python train.py --d_mlp=1920 --norm="layernorm" --init="normal" --init_std_down=0.00302 --optimizer="muon_variant" --weight_decay=0.13 --lr_head=0.00455 --final_lr_fraction=0.05 --doc_mask=false
MLP neurons of a small language model. Each row is named by its layer, matrix (up: input weights) and neuron, and shows model dimensions 144-239. Each number is 50 + 12 x the weight over its row's rms, rounded and kept within 0 to 99.
A block is one neuron, or neurons of one layer that tend to fire together. Before each block is what it responds to, as a language model described it from the Wikipedia text at the highest values.

Description: Line-initial dash bullets in infobox-style key: value lists, like "- Running time:" or "- Synonyms:", plus scattered mid-word fragments such as "ri" in priority.
L9.up39:48 43 48 36 60 54 47 40 50 23 24 72 59 38 65 36 49 64 64 55 44 55 52 54 51 51 52 48 62 38 45 49 59 77 35 47 48 27 52 47 58 36 41 50 52 54 55 28 57 43 54 60 50 49 45 64 51 42 47 26 31 43 71 62 56 53 59 54 67 46 59 66 41 47 22 60 42 40 71 46 37 65 53 54 50 59 42 54 20 60 54 45 41 38 55 51
L9.up283:47 66 67 42 59 40 59 49 50 34 68 44 53 48 42 29 54 41 72 62 39 60 45 47 37 44 59 60 64 30 33 51 59 50 31 46 58 46 52 50 43 56 38 48 67 39 48 26 51 48 71 30 49 35 45 50 57 33 70 44 34 63 67 45 61 54 66 44 50 52 48 50 44 59 68 44 32 42 51 61 61 74 49 66 66 54 33 28 40 58 53 60 66 44 38 45
L9.up407:29 61 31 36 66 48 42 60 69 26 57 56 58 59 35 43 34 52 68 76 40 57 45 36 58 72 33 36 66 39 48 55 54 69 43 51 44 55 50 47 63 46 69 51 56 54 72 22 47 31 58 56 21 44 40 50 65 38 44 47 39 49 42 42 53 50 46 53 47 61 67 52 44 63 36 49 45 66 37 62 61 33 42 36 56 31 52 48 44 57 61 31 28 49 24 27
L9.up1719:27 53 75 67 49 50 40 45 60 58 51 45 52 47 52 39 43 54 50 70 26 63 38 48 52 53 55 41 33 59 55 25 61 48 51 52 44 38 57 54 67 65 54 43 71 54 48 61 40 46 69 54 55 43 51 43 54 50 69 47 43 46 49 63 53 40 58 34 34 54 59 44 07 38 68 32 48 50 41 57 74 32 49 52 47 57 65 46 60 50 49 39 36 45 37 65

Description: Numbers and quantity words starting a noun phrase that counts or sizes something, such as the 3 in 3 draws, several, many, a few.
L8.up108:64 23 73 38 53 53 43 55 64 55 53 40 45 50 50 56 45 61 40 56 38 50 37 45 35 49 55 46 58 78 31 54 53 64 48 63 66 70 26 46 47 61 39 59 76 47 36 86 45 50 57 60 53 48 50 62 35 47 63 71 60 68 53 30 70 44 59 41 56 56 57 42 54 56 35 43 42 53 54 44 81 37 45 40 50 30 52 64 56 32 41 38 39 55 24 40
L8.up190:69 40 41 47 51 37 31 57 68 55 63 59 57 67 53 35 40 51 48 63 36 39 39 23 40 57 24 60 64 57 30 51 49 50 46 52 58 60 50 53 54 58 37 41 60 48 40 53 43 66 41 35 42 40 56 52 46 43 72 77 57 71 49 33 66 69 63 43 51 40 58 60 43 42 40 43 36 47 49 59 52 59 54 54 38 31 63 56 56 61 62 50 49 60 58 46
L8.up672:57 47 51 28 65 60 49 58 61 44 41 52 55 36 48 66 28 50 34 46 44 40 49 45 38 69 55 39 60 39 50 48 44 50 36 54 59 67 18 53 64 31 43 45 51 53 45 23 53 51 65 74 57 36 48 44 67 59 43 64 48 39 41 42 54 61 55 48 63 50 59 57 63 61 24 53 40 53 59 64 38 59 29 37 81 39 69 40 46 64 51 45 55 49 64 41
L8.up815:41 47 46 74 48 54 66 65 82 49 61 51 66 37 64 52 47 66 63 49 36 46 49 40 28 43 61 71 55 49 25 19 47 71 53 52 36 34 33 65 43 42 69 56 54 65 55 66 55 33 44 59 48 52 66 54 42 62 55 62 73 52 43 24 83 46 53 40 43 41 50 45 58 21 56 52 50 64 21 58 65 45 29 47 47 33 54 43 45 55 55 32 52 50 49 35

Description: Fires on the word right after "the", "of", or "among" that picks out a subset or rank, such as most, first, largest, one, only.
L9.up368:52 19 36 35 69 58 63 79 63 79 38 68 32 35 53 44 49 54 42 40 56 53 69 30 31 47 47 56 35 53 37 66 35 57 53 53 63 41 38 61 60 50 57 61 33 56 52 29 23 60 49 35 54 60 64 56 48 52 37 52 54 40 55 45 56 66 48 61 45 61 45 60 68 51 50 69 43 39 71 43 49 64 46 30 33 20 56 49 40 62 45 42 37 50 48 51
L9.up892:53 50 76 39 58 64 49 52 71 49 58 40 52 47 53 44 33 53 34 63 71 49 49 45 57 60 41 40 50 44 38 32 44 68 57 45 56 67 57 44 46 67 44 50 55 64 50 48 58 57 50 63 75 51 56 48 44 81 67 46 69 34 53 52 30 65 61 26 55 62 58 20 44 44 56 65 72 32 37 43 68 56 61 45 60 48 69 33 44 41 29 46 45 71 58 50
L9.up1534:54 36 51 38 52 51 49 50 51 33 58 71 38 67 47 43 40 50 49 71 28 51 45 50 50 65 51 26 35 21 41 54 59 47 34 61 49 35 65 42 54 58 51 37 43 55 58 55 33 69 58 47 22 70 58 39 65 25 57 36 54 57 58 38 28 52 75 72 51 45 53 31 41 57 43 53 36 40 37 52 72 59 42 70 55 37 34 55 63 62 49 48 48 48 42 27
L9.up1891:67 61 58 54 43 43 53 46 49 44 54 55 33 42 59 41 45 56 61 56 48 76 27 42 46 45 38 39 30 53 55 47 29 42 36 67 67 41 62 44 54 37 30 54 59 28 58 59 36 72 55 53 39 65 73 52 51 32 50 56 59 26 50 35 49 51 51 56 49 68 50 39 33 60 58 60 61 53 46 54 67 53 30 50 50 34 50 41 74 39 44 67 55 50 59 61

Description: Word-internal fragments right after a capital or short first piece, mostly in names and rare words, e.g. W-ign-er, Gw-ed-uck, Sch-al-ke, R-&-D.
L9.up405:70 57 48 39 28 43 38 74 41 56 69 58 75 47 46 72 59 57 58 65 48 66 46 51 55 51 70 47 44 44 55 54 52 50 46 54 50 46 46 68 70 39 80 35 56 63 39 56 54 49 48 59 44 50 49 53 39 30 64 47 37 65 51 52 43 59 47 43 83 31 49 46 56 49 66 52 63 27 34 57 35 36 63 51 54 51 49 55 57 45 37 49 61 48 53 52
L9.up1124:49 51 53 46 66 44 57 43 46 41 75 34 42 41 61 55 60 52 39 58 66 59 65 35 43 58 65 64 50 41 85 55 45 44 55 68 60 58 44 45 60 49 53 41 31 36 67 51 25 54 37 59 60 49 57 40 54 54 52 44 60 52 51 38 43 48 50 26 60 59 37 31 61 61 37 57 67 48 50 53 47 47 75 51 13 42 58 53 54 39 45 44 59 58 65 44
L9.up1743:55 51 53 31 60 52 55 56 58 25 44 44 37 40 33 38 61 31 40 42 60 49 53 34 49 40 62 60 50 44 36 66 78 44 64 52 53 71 58 64 46 28 63 52 59 47 76 50 45 57 73 43 42 41 58 59 34 70 67 53 42 71 37 50 58 45 66 41 53 55 30 37 65 49 43 42 40 52 32 48 55 34 65 35 41 46 61 62 37 32 60 52 44 58 53 58
L9.up1895:48 20 70 44 69 65 63 57 36 51 67 50 55 49 29 53 55 39 40 47 52 58 68 37 55 56 47 44 59 50 56 58 53 43 36 49 62 62 44 57 73 41 41 33 16 46 58 38 61 49 75 75 57 63 28 45 41 39 50 60 37 64 57 49 59 59 53 11 43 39 53 50 38 36 63 54 29 25 43 48 33 77 70 27 25 41 38 73 62 29 47 54 56 56 63 62

Description: Cell separators, header cells and field names inside wiki tables, infoboxes and lists, e.g. | Pos | D, - State:, | Oct; occasionally ordinary prose tokens.
L12.up1620:48 49 81 82 79 42 27 52 60 23 51 41 60 59 55 43 50 35 41 36 41 58 46 72 33 42 66 46 46 32 72 41 40 47 38 39 46 34 46 42 52 42 37 53 53 54 34 34 57 55 74 63 39 60 59 46 47 62 51 58 57 62 56 58 42 46 44 61 49 55 60 25 38 39 62 55 62 53 53 48 59 62 52 25 32 36 56 42 63 54 39 65 57 65 39 31

Description: The second piece of a word split into subword tokens, mostly inside proper names after a capital letter, such as R-id-gway, T-ub-by, C-rum-lin, G-wan-abe.
L8.up136:58 55 54 62 48 49 78 64 47 40 57 31 47 46 32 51 32 46 48 53 55 53 54 49 48 58 53 43 48 44 56 51 61 39 55 69 43 72 42 34 65 36 51 49 44 57 50 42 48 49 77 52 52 51 54 47 39 63 61 57 54 44 45 38 45 36 64 38 56 58 32 59 68 50 64 41 35 70 31 50 40 68 53 64 49 46 66 61 46 32 65 57 44 58 49 39
L8.up271:41 63 35 46 58 47 38 42 62 57 51 42 36 48 47 67 37 58 57 29 48 43 53 58 50 55 50 68 53 47 69 47 49 34 35 53 50 39 53 49 49 43 45 52 43 44 52 48 41 51 50 67 52 52 55 39 48 65 71 51 49 49 48 53 51 34 55 28 42 63 39 57 50 42 54 38 50 58 68 38 65 42 52 59 53 63 65 37 74 47 46 42 45 48 49 54
L8.up1540:49 41 38 36 66 55 48 60 32 59 37 51 29 36 31 45 57 40 62 63 64 67 81 56 45 58 28 34 57 51 47 62 36 40 43 24 41 73 50 53 64 46 65 62 32 39 63 59 53 62 40 62 48 49 45 58 45 66 36 45 35 70 42 55 40 60 80 46 61 34 26 59 49 54 61 68 40 50 26 46 53 36 28 66 40 59 54 61 56 67 41 42 30 58 51 55
L8.up1734:53 55 42 31 66 53 49 56 62 30 40 60 42 61 52 44 45 60 60 63 51 53 64 75 57 68 55 80 51 57 72 23 52 51 73 45 48 58 41 54 39 47 59 54 37 51 44 53 77 48 56 65 33 42 68 54 60 63 41 27 48 43 32 55 46 51 76 40 66 50 36 82 36 40 40 51 52 75 65 45 58 49 43 53 36 51 46 43 45 70 46 65 33 64 53 32

Description: Early or middle word pieces of rare foreign proper names (Hénault, Drúedain, Hephthalite, Kedgwick), plus occasional "or"/"and" in lists and table pipes.
L12.up79:57 49 50 41 61 24 61 39 58 37 55 42 61 35 42 40 62 47 62 33 67 25 53 41 53 57 58 23 50 39 62 53 53 55 43 46 31 37 54 51 49 54 56 59 41 50 64 54 51 52 44 57 37 63 54 45 38 46 74 40 55 47 32 30 51 66 50 35 32 48 46 06 63 48 44 52 41 90 50 56 53 45 53 70 23 53 37 74 68 49 65 40 20 45 42 58